Weights of a small transformer language model.
Size: 15 layers, width 192, 3 heads of 64, MLP 768 tanh GELU, vocabulary 701, 6.97M parameters.
Architecture: LayerNorm before each block, learned positions, biases, tied embeddings.
Training: a variant of Muon for these matrices, 318M tokens, 4856 steps.
MLP neurons of a small language model. Each row is named by its layer, matrix (up: input weights) and neuron, and shows model dimensions 64-191. Each number is 128 + 24 x the weight over its row's rms, rounded and kept within 0 to 255.
Before each neuron's rows, "fires after" lists the tokens most often just before its 100 highest values on Wikipedia text that the model never trained on.

fires after: " (", "am", " ", "en", "ent"
L10.up245 [124 121 131  72 144 157 127 137 147 162 154 153 132 112 137 117 130 115 159 144  98 106 120 123  90 108 159 160 173 102  99 139 112 144 134  94 159 118 173 116 120 116 125 134 111 142 147 127 119 171 152 115 159 119 105 148 122 124 150 127 119 133 110  98 161 116 142 170 126 113  96 120 114 129  84  93 131 133  95 152 143 173  67 187 156  91 134  98 133 148 151 151 128 156 126 144 105 106 140 139 149 140 168 147 128 119 124 115 129 122 117 159  98 131 164 114 150 110 154 166 116  95 133 142 110 110 146 162]

fires after: " st", " n", " St", " g", " G"
L2.up462 [170 184  39 107 124 140 136  74 162 124 150 108 110 152 109 107 130 135 118 109 159 158 101  86 141  69 126 144 117 162 126 112 146 122 129 154 115 117 111 120 131 144 100  88 155 150 146  98 142 123 140 116 125 104 146 129 167 163 154 120 115 119 179 138  98 137  88 151 140 142 125 144 122  95 167 156 126 101 121 162  99  91 137 121 141 101 122 126 142 130 134 123 140 129 138  94 166 117 132 114 141 135  96 141 167 116  92 101 113 126 156 147 116 172 133 116 113 118 124 137  77 153 108 123 129 141 114 138]

fires after: " Le", "p", " pl", "ar"
L6.up241 [120 177  94 103 115 158 141 170 115 139 126 128 136 126  81 146 146 123 139 116 134 148 119 130  98 130 173 159  93 164 113 111 113 152 106  83 134 139 156 137 157 131  98 122 103 107 154 130 117 173 139 122 125  88 140 151 149 162 111 168 107 116 131 117  87 154  90 127 132 136 155 134 190 146 116 161 140 114 103 110 116  96 150 150 141 107 179 104 135 126 115  84  94 130  83 140 133 120 125 134  92 108 129  72 148  92 107 123 156 102 132 171 110 111 123 125 103 136 148 140 124 108 112 134 115 117 167 129]

fires after: " in", " on", "b", "uc", " b"
L4.up542 [148 158 129 125 139 150 123 185 180 120 141 115 113 146 121 144 142 110 156 145 140 126 121 112 129 114 125 139 122 122  90 124 103  96 118 132 158 116 169 136 136 126 132 149 170 119  63 142 118 157 137 146 114 120 135 102 162 136 141 124  88 121 144 129 152 119 132 114 103 132 192 185 134 101 127 120 111 170 143 108 164  94  75 160  99 125  78 130  96 114 104 115 133 106 149 137 140 132 103 112 157 131  80 108  99 160 149 141 112 112 101 130 113 101 136 121 106 132 131 118 145 111 122  64  96 130 133 130]

fires after: "ro", "r", "us", " pro"
L6.up715 [149 121 138 109  79 130 129 134 107 131  95 119 149 109 122 115 142 155 124 139  60 113 123  88 110 137 122 125 118 135 148 148 173 147 157 125 120  86 151 113 121 119 100 135 132 128 147 138 138 167 155 115 127 171 134 159 128 215 108 138 111 109 135 110 149 173 115 119 147  78 117 124 121 131 146  86 105 153 193 103 136 179 152 158  84 126 136 126 111 131 120 143 188 103 133 115 127 155 155 100 113 177 120 121 161 122 124  89 153 110 133 110 115 161 123 107  71 118 153 152 116  74 120 113 108 139  87 135]

fires after: "ur", "v", "oc", "ar", "av", " U"
L7.up249 [145 153 152 113 137  77 125 137 121 134 145 119 123 126 106 176 102 133 104 101 153 108 129  97  67 123 149 143  74 137 127 110 135 176 126 150 140 168 134  96 125 163 144 108 141 114 106 132 126 156 115 128 110 121 146 119 138 119 112  82 127 145 139 128 100 135 120  89 103 135 104 137  95 138 149 116 107 175  99  70 163 126 143 145 150 105 107  93 126  74 130 116 126 125 161 175 138 122 139 115 137 105 120 104 116 124 120 118 117 144 136 154 128 146 157 192 110 129 100 157 133 111 147 124 154 166 110  93]

fires after: " n", " s", " v", " to", " H", " res"
L3.up422 [ 92 105  97 145 122 104 170 158 148 131 140 100 138 114 138 109 100 131 121 115 119 119 123 170 114 106 115 146 108 148 138 138 104 126 140 137 106  83 147 167 131 144  76  97 137 110 153 119 161 124 155 153 155 135 116 146 133 139 150  93  97 124 124 112 160 105 107 126 115 122 115 116 127 112 148 156 126 110 160 137 183 126 148  98 150 107 161 141 115 100  92 127 117 114 116 159  77 121 175 121 108 114 145 155  98 130 113  74 149 120 141 121 126 152 149 120 118  88 113  67 162 146 124 143 183 132 126 106]

fires after: " g", "v", "ec", "g", "c", "er"
L7.up465 [134 132 128 118 151 147 176 116 131 136 112 159 118 158 146 127  97 139 150 161 140 113 130  58 142 133 140 120 130 128 102 147 106 123 169 112 120 142 136 128 138 101 144 101 111  82 173  99 125 156  91 133 148 115 108 114 136 134 192 114 137  77 162 125 108 160 124 112 163 107 103 129 135 169 143 179 115 161 116 134 140  95 126 127 114 108 105 134 161 129 129 145  83 156 116 138 100 143 132 135  91 141 114 111  90 141 148 103  75 118 143 150 111 109 137 151 206 105 125 115 124 118  93 110 111 140 162 155]

fires after: " n", " g", "n", "ing", "k", " N"
L6.up394 [143 144 108 134 139 125  99 132 116 148 134 157 123 127 135  94 145 163 148 162 112 124 144 129 145 126 137 116 115 107 134 120 136 140 137 123 103 132 158  80  95 107 142 111 123 132 161 158 140 112 132 138 156  89  91 125 124 143 122 111 140 128 118 144  81  84 100 150 136 115 137 127 165  88 141 158  99  72 144 172 103  91 177  79 149 159 104 140  96 122 134 117 132 144 139 122 202 137 151 115  97 100  87 131 173 142 145 137 131 102 143 155 107 121 111 141 103  88 139 148 142 148  98 132 122 137 119 133]

fires after: " n", " le", " h", "m", " H"
L2.up357 [121 107 100 101 168 102 121 139 116 127 177 108 139 115 142 106 107 142 166 117 127 110 121 108 137  61 144 119 107 108 122 130 168 107 162 127 132 117 121 176 149 124 115 118 143 129 134 131 172 112 125 110 138 157 109 110 135 122 106  96  95 124 125 108 105 122 114 125 138 133 132 119 149 126 176 128 115 101 158 124 162 154  90 116 150 173 157 149 185 142  91 151 136 128 119 149 122 145 146 126 108 148 112 103 149 107 102 114 111 117  95 133 167 111 116 150 113 142 114 117  90 138 146 107 179 155  84 140]

fires after: " h", " H", " ch", "if", " on"
L3.up763 [111 179 101 144 164 115 150 150 160 166 165 133 128 117 106 127 106 120 133 133 153 130 113 110 139 120 122 141 137 145 184 118 158  76  71 121 108 118 129 139 158 123 122 129 116 149 118 140 148 170 114 133 105 107 121  92 175 106 106 138 104 164  83  98 108  93 119 148 136 113 122  73 129 111 161 163 102 108 102 151 135 105 107 132 105 163 157 140 177 157 128 131 112 107 142 119 155 117 134 131 111 124 107 170 154 143  91 113 124 156 108 130 147  97  75 120 142 115 129  93 153 172  97 110 132 147 134 114]

fires after: " F", " f", "ct", " Mar", " comp"
L2.up100 [ 89 161 144 126 114 126  90 152 151 129 156 131 139 130 124 162 170 119  84 102 124 116 104 129 104 110 163 124  95  61 156  96 134 129 120 155 106 118 120 129 148 147 112 143 129 124  75 129 113 138 128 148 102 122 100 120 153  98 111 153 156 108 106 137 124 133 133 129 131 150 141 139  99 144 146 146  90 143  75 130 115 144 141 131 150 147 143  96 101 133 131 126 156 128  97 128 165 103 135 143 121 109 105 128 137  88 135 100 137 164 119  94 123 153  72 159 123  78 121 116 145 132 177 171 135 167 159 143]

fires after: " ", "1", " k", " s", " st", " K"
L2.up675 [121 147 131 124 179 126 110 112 120  95 108 124 140 141 142 123  97 144 134 113 113 123 126  90 125 100 152 123 113 114 164 182 127  93 109 146 117  59 101 115 113 125 137 117 120 143 134 141 116 144 100  85 126 139 109 145 125 108  99 151 139 138 104 118  87 150 130 109 173 165 171 136 149 161 121 144 145 126 120 121  91 156 163 131 120 135 155 106 130  98 123 126 132 148 115 127 106 100 121 113 163 158 131 130 141 108 170 122 136 144 153 108  97 112 125 157 112 118 116 182 151 105 124  99 133 125  82 147]

fires after: "c", "e", "rom", "oc", "ol", "ur"
L6.up215 [139 151 129 110 131 108 124 126 128 128 135 118 124 130 112 103 138 115  88 142 124 164 121 156 122  63 116 139 102 165 164 140 144  99 136 136 134 132 127 113  79 154 128 123 177 137 127 142 159 128 132 103 147  82 142 185 157 140 103 131  92  99  90  94 137 143 127 154 113 138  76 143 110 114 105 144  61 149 118 150 100 137 123 136 175 102 136 135 103 155 119 151  92 122 141 130 111 164 168 113  93 180 131 113 189 110 130 115 163 172  92 169 122 138 125  97 101 159 131 106 144 118 125 137 106 130 128 134]

fires after: " ar", " comp", "A", " ad", " s"
L2.up296 [126 148 136 140 119 149 103 106 134 167 141 101 183 177 144 153 146 118 132 129 107 148 130 102 166 108 125  81 138 108 109 147 114 110 145  82 121 140 142  74 117 126 154 148 159 126 113 125 128 124 135 133 113 156 128 134 116 112 155 158 158 140 119 128 107 158  98 111 156  79 179  91 102 140 105 164 120 134  60 126  94 101 159 120 144  95 185 107 142 159 144 140  89 147  98 137 176 114 128 136  95 137 152 141 130 113  95 125 153 120 113 127  89 108 104 148 153 121 125 161 114  95 126  99 134 123 124 100]

fires after: " s", " f", " g", " comp", "r"
L3.up722 [112 203 110 122 139 132  87 112 157 138 115 117 145 147 157 163 124 152 126 158 131 136 112 112 141 119 114 160  89 129 138  98 129 149 135 134 105 131 141 161 120 111 153 138 126  84  57 125 110 149 125 147 120 110 140 138 142 110 155 180 130 113 131 124  83 125  89 108 151 140 125 104 114 135 166 127  93 162 111 131 121 172 190 149 151  80 142 131 102 117 161 122 111 109  98 107 164 125 112 146 107 136 138 139 135 108 167 131 149 114 100  84  96 101 122 129 180 109 126 137  86 145 134 112 114 130 101 126]

fires after: "oc", "ar", "ist", "ur", "ubl", "im"
L6.up557 [132 129 154 118 145 106 119 133 109 100 168 129 175 127 115 150 129 130  97 125 131 123 118 115 124 138  96  85 122 142 165 129 138 111 130 147 107 146 133 123 146 190 104 111 100 135 147 110 141 132  82 132 135  88 133  85 172 173 127 113 104 137 137 113 159 122 106 116 117 149 122 172 112 130 100 156  95 134  87 120 133 145 121 145 131 108 119 160 104 148 153 114  80  95 121 127  82  93 162 110 132 171 149 179 167 139 131 150 149 162 138 154  90 149 143  98 136  93 120 100 110 112 131 116 160 119 146  67]

fires after: "b", "\n\n", " b", " B", " |\n\n"
L2.up328 [103 127  78 112 144 131 144 137 136 118 161 132 163 101 126 139 123  69 140 145 123 160 142 147 111 128 170 175 126 122  94 128 127 103 157 155 165 117 170 179 159 134  99 156 125 119  77  79 162 131 167 107 144 125 127 142 128 144 128 154 111 128 135 136 148 110 122 190 105 129 136 161 112 160 127  85 142  96 127 148 128 132 104 119 122  91 109 144  91 113 130 111  97  81  96 155 144 111 153 106 143 144  98 102 131 132 165 130 186 131 115 153 132 150 155 148 128 124 151 105  61 142 115 124  61 119 163  82]

fires after: "und", "ec", " D", " d", "if"
L4.up304 [117 126 129 104 140 109 110 105 181 152 107 129  73 136 150 140 150  82 123 137 118 147  71 149 161 110 136 110 162 122 160 113  95 123 114 111 161 124 103 144 118 146 107 155 129 126  82 139 133 145 121 151 148 155 143 128  90  99 118  95  60 130 127 124 152 175 107 130  89 121 131 128 134 128 157  73 109 145 100 114  88 114 109 161 119 129  99 140 122 143 132 122 153 181 127 124 144  95 140 151 138 143 113 102 100 115 113 119 134 107 126 122  97 120  95 141 146 111 115 103 154 153 143 117 112 137  91 155]

fires after: "g", " C", " c", " st", " cont", "c"
L7.up536 [147 134 128 155 125 140 137 142 109 174 145 107 138 160 139 142 113 115 109 151 156 135 153 141 133 117 144 105 147 131 142 100 138 140 114 155 117 142  83 144 132 112 123 135 170 146 156 115 102  92 151 138 161 102  91 100 150 131 150 111 114 128 143 168 119  94 142 104 120  92 124 118 136 138 116 147 157 145  91 107  85 118 134  97 111 129  98 120  95  95  82 128 128 116 145 187 138 161 150 163 136 128  86  89  74 120 129 159 137 100 135 154 157  98 129 127  80 157  94 118 138 177 132 100 112 119 131  78]

fires after: " L", " l", " th", " cl", "ar", " sh"
L3.up434 [126 119 100 127 134  98 149  88 144  96 147 135  96  89 152 118 159 163 166  96 111 111 138 149 117 166 116 116 141 147 126 139 107  82 132 130 163 129 133 137  78 133 151 136  97 127 109 108 138 139 145 155 121 119 123 119 155 133 114 143  88 126 148 103 143 138 107 131 124 163 157 106 120 136 146 153 101 115 162 138 133 125  99 129  86 125 143 112  99 160 122 138 161 110  92 156 114 127  85 100 164 158 123 160 131 130 122 157 129 186 142 140  87 117  78 165 105 102 141 174 119 118 107  48 140 174 124 123]

fires after: "art", " m", " s", " k", "ol", " f"
L6.up135 [125 149 142 161 166 124 120 110 131 112 171 140 174 161 134 103 122 114  92 131 128 136 122 148 115 101 142 138 121 151 115 133 127 137  64 136  98  96 160 110  87 172 106 114  97 119 161 181 143 132 144 163 104 154 112 138 143 110 106 155 178 122  95 146 121 143 136 124  50 170 116  70 125 136 130 151 110 147 118 132  93  72 176  79 153 136 115 128 105  95 135 157 114 137 139 104 143 126 125  94 137 114 112 147 130 147 137  94 136 174 165 121 108 123 111 125 109 122 161 119 118 179 163 156 122 164 140 119]

fires after: "em", " C", "ed", "g", " c", " a"
L10.up497 [ 96 134 161 134  93 124 164 103 115 140 127 132 167 110 142 150 170  95 165 161 174 130 125 113 152 117 116  98 135  93 117 117 133 131 142 143 179  98 118 143 113 102 125  91 107 194  96 140  75 101 136 124 141 156 148 131 114 114 143 107 118 141 156 131 109  83 150 134 148 142 120 133 121 123 115 159 114 135 128 125 135 119 128 121 141 127 139 110 120  81  89 133  92 146 146 125 136 160 158 118 140 135  88  90 122 133 151 129  94 145 135 174 131 126  94 160 174 114 127 130 106 139 121  68 127 131 137  72]

fires after: "in", " or", "r", "man", "al", "el"
L7.up154 [146 141 129 124 140 116  91 107 122 160 133 136 123 146  76 134 133 138 163 109  86 135 116  89 110 135 125 122 148 134 137 134 182 148  93 139 107 111 101  94 121  98 157 123 150 134 123 130 111 124 147 167 123 138  62 129 164 134 128 164 108 174 124 123 159 121 107 122 125 143 167 102 101  92 170 106 139 147 164 133 138  84 166 157  98  93 139 115 114 143 129 119  70  44  98 176 109 117 151 116 152 103  74 126 148 102 149  89 159 117 133 112 103 134 109 148 134 137 130 110 126 119 128  90 117 103 142 141]

fires after: " cl", "al", " M", " or", " Cl"
L4.up499 [137 131 127 117 101 137 111 109 111 103 168 134 123 156  75 179 116 162 124 130  60 138 159 120 132 145 115 105 151  95  93 124 158 139 143 140 118  85  74  76 132 122 137 124 148 105  89 151 119 101 127 139 124 171 114 122 169 140 151 115 128 131 145 122 139 117 161 158 121 144 169 120 118  92 132  92 126 143 158 125 109 102 150 135 106 104 103 146  84 160 131 107 171 112 112  94 133 107 147 147 124 142 148 157 124 136 101  87 176 125 108 120 109  65 143 119 132 112 145 108 122 169 115  60 173 163 107 112]

fires after: " one", "ec", "ro", "l", "oc", "os"
L6.up724 [ 98 123  92 130 119 207 172 161 150  87 109 130 141 135 116  84 129 151 121 113  99  80 127 132 106 142 103 106 121 119 128 122 117 118 161 148 131 122 130 138 182 117 111 131 169  87 117 173 114 124 106 147 123 166 188 134 104 171 100 120 108 110 133 146 111 193 128 120 126 126 152 109 116 113 149 149 131 119 116 128 132 124 144 144 117 118 118  95  99 136 150 164 151 181 133 163 103 120 116 126 136 151 105 120 120  99 119 125 125 135 146 131 114 125 161 113 137 125 168 137 112 129 133 101 104 131 160  97]

fires after: " s", " ", " S"
L2.up660 [117 127 112 158 157 158 101  91 159 158 146 109 140 111 110 123 131 145 102 130 139 113 128 193 145 105 154 112 128 115 109 136 147 160 106 139 127  94 139 112  69 126 100 131  90 109 150 167 140 118 118 104 137 133  99 108 108 131 132 148 127 120 101 153 133  92 116 166 138 139 110 148 118 117 111 169 154 135  99 116 126 221 127  96 104 155 129 136  92 170 129 119 118 119 117 128 136  98 176 132 162 137 110 125  80 136 166 124 139 148 117 134 125 137 167 136 188 117  98 129  93 163  95 120 196  89 157 135]

fires after: "ak", " K", "o", "k", " k"
L6.up594 [147 121 140 143 108 114  99  78 130 112  81 110 159 138 126 118 100 114  96 133 111  70 142 140 145 103 125 111 129  99 139 133 128 121 121 127 172  58 173  96 124  86 140 119 131 143 152 149 134 122 118 138 146 153 112 115 126  97 164 122  97  94 135  76 125 163 153 127 136 132 156 111 161 149 120 120 107 116 159 136 119 161 203 120 137 164 120 128  79 187  83 107 137 150 120 156 125 149 107 163 169 158 142 159 139 107 102 126 117 151 156 150 102 136  75  95 134 119 113 166 121 156 134 122 175 130  80 165]

fires after: " f", " S", " L", " s", "ch", " M"
L2.up144 [ 70 138 133 133 136 124 127 162 152  73 168 100 121 122 148 130 101  86 121 153 135 121 138 158 137 138 149 119 151 148 128 106 127 155 101 128 129 101 110  99 116 139 138 126  95 103 131 144 136 156 107 119 147 116 124 131 131  96 139 132 187  87  91 115  96  99 127 163 142 171  70 128 109 114 147 162 163 169 161 131 127 164 133 120 153 167 133 106 112 132 114 143 141 113 141 134 118 122 157  97 110 113 129 113 179 166 106 115 143 127 135  76  78 189 160 134 145 131 110 106 138 175 137 125 128 131 163 110]

fires after: "u", "v", "c", "ar", "iv", "un"
L6.up20 [121 159 162  84 147 135 100 116  98 113 155 124 113 145 124 130 100 112 133 119 173  69  90 112 114 128 147 143 130 111 123 135 118 174 146 125 152 112 108 139 178 153 133 111 148  96 134 110 159 139 140 161 155 153 133 175 137 131 153 123 151  99 131 107 136 107 143 118 125 140 133 113 129 152 114 158 105 138 174 133 106 109 153 186 102 119  97  63 151 107 162 106 101 144 138 134 135  66  94 115 122 124 120  73  83 136 157 128 113 117 136 132 132 157 153 104 173 131 111 156 117  84 131 105 115 123 119  91]

fires after: " re", " p", " k", " b", " sp", " s"
L7.up188 [116 126 149 125 110 133 119  92  98  90 105 115  97 110 129  81 165 130 163  98 142 135  93 172 121 115 164  99 121 116 149 102 158 122 138 141 110 165  92 119  92 166 124 134 106 118 134 126 163 170 125 133 141 126 144 110 133 124 134 156 111 107 128 137  80 115 147 137 119 124 102 103 149 129 110 132 148 106 113 121 142 113 169 147 145 142 115 110 140 149  88 119 118 112  99 111 117 139 191 122 123 187 126 118 119 148 146  73 158  89 184 160 128 114 162 132 144 114 113  82 133 130 137 113 168 105 141 119]

fires after: "il", "el", "l", " M", " L", "re"
L4.up731 [117 138 104  97 145 135 127  86 119 100 133  96 149 117 138 146 110 113 112 125 130 112 117 136 150 158 149 125 155 172 110 164 159 127 120 152  86 139  79 141 152 119 126 124 125 106  94 146 143 121 141 126 141 115 154 144 126 134 112  59 165 107 120 154 140 133 151 182 135 139 128  94  98  96 124  76 135 150 158 129 122 131 164 144 137  88  97 162 149 113  66 129 148 124 101 151 137 161 125  98 132 115 132 101 172 181  90  71 155 160 142 118 113 121 134 144 137 101 171  95 126 173  98 121  99 135 150 171]

fires after: "f", "el", "ol", "ar", "in"
L9.up458 [ 84 134 128 101 100 128 101  98 112 186 125 154 139 143 111  93  99 133 113 130 122 140  95  95 120 143 173 123 162 140 133 179 120 165 150 151 160 138 133 126 108  84 157 114 138 119 117 130 155  75 139 141 101  93 138 111 178 157 146 124 122  94 130 139 127  70 154 130 134 121 133  78 150 148 135 134 123 145 131 120 175 115 161 150 127 144 151 109  74 114 113 143 118 100 130 119 139 119 103 114 134  72 124 109 120 153 168 150  80  90 166 129 108 116 110 185 130 161 133 118  98 137 129 133 168 164 114 140]

fires after: "en", "u", "ar", "m"
L11.up117 [107 116 135 111 137 101 104 106 135 122 196 138 113 132  98 144 113 141 164 100 112 116 136 143 108 142 154 138  75 107 133 136 141 184 135 100 129 147 146 167 130 130  73 148 122 119 108 149 165 128 139 169 117 109 106 105 136 126 132 109 114 154 146  83 127 119 179 142 145 120 106  90 153 154 145 109 119  83 152 145 117 138 133 151 136 149 134  98 127 115 143 107 103  96 129  91 134 128 138 137 141 119 117 113 152 134 117 162 143 149 117 156  87 103 118 139 146 107  95 168  70 113 124 107  96 116 137  97]

fires after: " ", "g", " d", " c", " in"
L9.up393 [109 160 104 117 137 113 127 117 128 157 142 181 141 132 147 108 102 128 132 138 142 116 162 140 144 115  73 108  91 107 129  97  82 125 128 137 102 146 114 120 138 136 131 136 108 145 120  96 119 118 138 113 160 105 123 126 176 168 146 101 147 164 121 132 120 109 148  76 139 151 104 154 117 103  91 136 107  98 147 101 119  94 159 111 111 166 143 149 148 141 120 124 115 141 121 154 123 144 150 155 143 125  89  99 133 117 106 118 187 109 164 142 148 103 123 125  77 128 147 150  91 111 182 108 107 149 126  89]

fires after: "ec", "us", "ro", "ra", "oc", "r"
L4.up747 [154 123 119 120 125 165 137 149 127 128 126  44 171 117 154 106 146 117  64 151 113 112 144 102 146 141 158 132 201 132 174 104 141 136 136 117 117 101 112 130 146  99 119 123 185 138 141 152 131 130 107 102 111 119 154 151 117 133 108  95 138 123 120 129 169 137 106 105 129 111 111 169 119 128 147 126 100 130 182 118 108 160 122 113  66 141 131 113 122 144 165 147 118 159 118 130 128 107 118 102 150 158 119 149 124 118 144 132 113 170 113 153 146 113 123 108 115 121 149  82  94 112 121 108 118 125 139  98]

fires after: " ", " s", "ent", " a", "a", "ver"
L2.up62 [101 109 121 119 141 145 152  79 120 145 134  93 126 120 162 123 177 142 120 130 124 112 139 133 120  85 147 109 159 145 130 161 117 120 127 108 106 142 191 143 111 147 117 158 113 152 115 118 133 153 151 151 113 110  86 113 124  98 129 131 155 112 123 124 118 156 124 165 141 129 135 130 141 124 135  88 100 154 128 161 124 144  97 146 161 130  94 104 168 131 140 165  97 145 141 180  88 106  92 104 105 110 104 134 112 130 187 119 139 107 129 125 106 112 132  97 127  95 146  90 133 126 125 160 124 115 109 147]

fires after: "ch", " f", " b", " he", "f", " B"
L11.up155 [ 95 172 151 125 142 116 139 120 127  99 155 107  81 105 121 123 171 152 111 150 124  99 135 110 138 123 101 141 125  77 153 145 104 139 150 109 138  97 115 168 134 107 141 153 104 150  93 130 139 103 122 103 134 172 102 123 135  76 142  97 134 157 143 126 156 146 125 117 135 109 126  90 133 146 107 154 116 112 112 122 161 156 146 155 205 117 162 142 133 147 137  92 126 175 152 142 151 166 146 128 119  98 145 164  95 119 152 134 108 145 128 130 135 109 103  91 127  81 121  76 110 125 132 107 113 119 121 130]

fires after: " l", " L", "al", " o", " T", " d"
L4.up278 [127 103  89 149 123  90 137 123 124 134 119 153  88  98 104 126 135 150 133 146 118 134 131 145  71 178  98 138 137  51 183 155 123 163 134 118 145 102 144  94 110 136  78 173 139 114 119 143 122 123 125 190 120 165 127 119 129 138  97 150 138 140 139 110 107 136 167 153 134 119 163 140 140 159 118  96 121 125 133 138 143 144 118 121 104 136 133 146  87 131 123 126 113 120 118 101 180 119 108 108 152 157 125 132 135 140 119 159 166 155 141 137 112 110 121 133 109 125 128 117 127  87 124 120 144 150 161 121]

fires after: " d", " h", " H", " b", "\n\n", " N"
L3.up523 [132  87 123 114 153 142 171 109 105 100 153  92 135 107 104  97 131 115 166 119  92 116 141 144 161 118 124 144 138 132 151 126  97 111 159 106 128  88 114 101 114 126 108 134 146 128 113 150 140 105 189 144 131 139  94 162 154 104 123 134  75  92 133 110 121 103 102 126 100 112 146 110 150 122 170 174 102  42 139 150 130 122 120 100 133 136 115 131 148 109  93 130 125 127 109 112 175 176 140 107 166 137 120 121 123 129 116 118 100 129 158 149 128 113 149 132 145 127 168 117 111 108 147 130  81 120  94 157]

fires after: " s", " S", " d", "u"
L3.up61 [105  92 143 152 117 135 106 133 168 136 163  97 135 139 120 114 160 102 116 142 145 124 142 160 139 121 131  67 167 119 121 145 125 177 110 146 101 113 117 166 103 111 140 144 136 127  63 145 113 126 135 144 147 109 149 127 153 128 129 111  98 140 111 158 112 108 105 110 166 164  90 136 117  92 158 137 125 174 142 101 157 145  62 165 107 120 162 114 125 124 119 165 146 127 129  98 156 159 165  75 131 106 105 125 140  76 126 101 135 142 121 111  90 173 107 155 134 170 113 156 153  94 117 105 124 138 139  91]

fires after: " be", " to", " m", "he", "ou", " the"
L10.up699 [ 89 125 130 132 119 158 164  92 133 116 104 143 112  86 155 169 116 137 107  71 131 138 129 157  99 165 171 136 134 127 136 106 146 135 181 161 158 127 163 114 157 107  86 135 123 142  95 113 100 101 130 107 132 137 156 143 147 134 154 144 132 115 163 154 118 119  68 114 104 108 120  79 118  96 142 144 157 114  80 179 144 120 100 163 112 126 109 146 100 178 138 129 143 118  93 121 137  72 120  90 122 167 105  91 119 146 149 133 144 122 120 124 127 110 127 112 178 112 136 147  73 114 138 113 136 160 101 193]

fires after: " re", " L", " g", "ond", " l", "ul"
L4.up493 [143  92  97 147 126 149 103 107  86 153 140 116 151  78 124 115 128 111 117 146 134 154 151 153 157 157 100 107 121 138 170  85  83 168 120 108 109 112 150 125 104 124 132 149 165  81 110 117 102 136 142 115  85 108  85  96 125 127  89 116 137 129 146 127 147 134 196 158 180  75 119 152 182 162 112 101 151 129 144 157 131 123 121 138 117 119 148 118 114 155 138 115 117  96 118 139 135 148  97  66 143 136 119 131 157 101 118 102 136 147 161 155 139 153  73 152 142 119 155 140 126 131 120 122  76 165 130 141]

fires after: "re", " be", " L", "ou", "lect", " U"
L3.up287 [ 95 138 122 134 160 174  95  85 146 143 134 145 144  97 129 135  96 163  85 103 134 164 133 129 127 169 136 132 121 138 181 108 118 139 121 123 146 138 137  86 123 184 116 133 146 105 145 132 144 109 123 108 116 138 166 126 150 130 132 153 105  89 142 134 172 100 103  90 154 121 131 131 128 109 173 103 145 174 166 126 115 131 132 171 114 144 123 101  90 107 116 115 105 124 133 158 130 138 147 122 117 142 115  92 121 130  90 167 154 151 147 136 128 127  94 151 140  78 134 133 106 149 154 102 153 148 118 124]

fires after: " gr", "r", "ar", "ol", "og", " M"
L6.up141 [108 129 117 118 138 134 162 153 148 159 119 119  97 156 120 154 109 199 128  93 129 130  73 135 118 135 159 114 152 139 170 186 146 133 159 159 122 123 117 114 104 120 123 109 130 116 100 162 134 126 132 102 147 140 127 102  82 125 147 126 130  73 160 140 140 130  96 106 128 164  88 117 166 132 171 154 132 128 123 163 149 124 170 143 126 135 107  86 100 147  91 135 118  81 114 114 140 113 144 133 142 133 142 109 130 119 110 157 115 157  97 117 153 104 127 162 135  99 142 115 109 124 126 120 176 130 146 119]

fires after: " d", " D", " B", "d", "re", " f"
L3.up690 [100 141 142 118 120 105 138 118 172 139 169 163 112 126 109 107 133 125 166 143 106 148 108 172 157 148 114 124 179 106 104 132 137 128 101 128 151  89  62 143 104 118 150 115 111 172 101 152 139 107  99 115 122 160 109 124 128 108 111  77 114 147 127 100 175 188 129 160 112 150 160 101 116 139 131 154  82 150 175 108 159 137 145 119 112 102  92 126 132 142 129  87 126 144 115 123 143 135 110 133  99 113 144 103 168 145  96 150 154 130 110 112 123 117 133 105 114 120 115 119 168 112 150  97 118 129 162 137]

fires after: " D", "1", "9", "8", " J"
L3.up299 [126 135 143 178 111 124  99 171 120 147 197 140 101  72 131 111 150 157 114 157 120 128 143 106  92 134 139 116 155 142 125 138 101 145 122 123 104 164 119 134 106 124 118  89 136 130 109 163 111  98 118 140 138 131 110 152 143 139 134 125  97 155 105 144 129 133 173 117 137 130 127 163 108 108 105 128  98 116 109 113 125 135 119 131 139 133 144 125 185 124 157 133 126 156 136  82 109  77 134 128 120 117 143 110 112 157 106 115 183 100  84 114  96 124 100 126 122 122 124 117 139  96  76  94 119 186 169 183]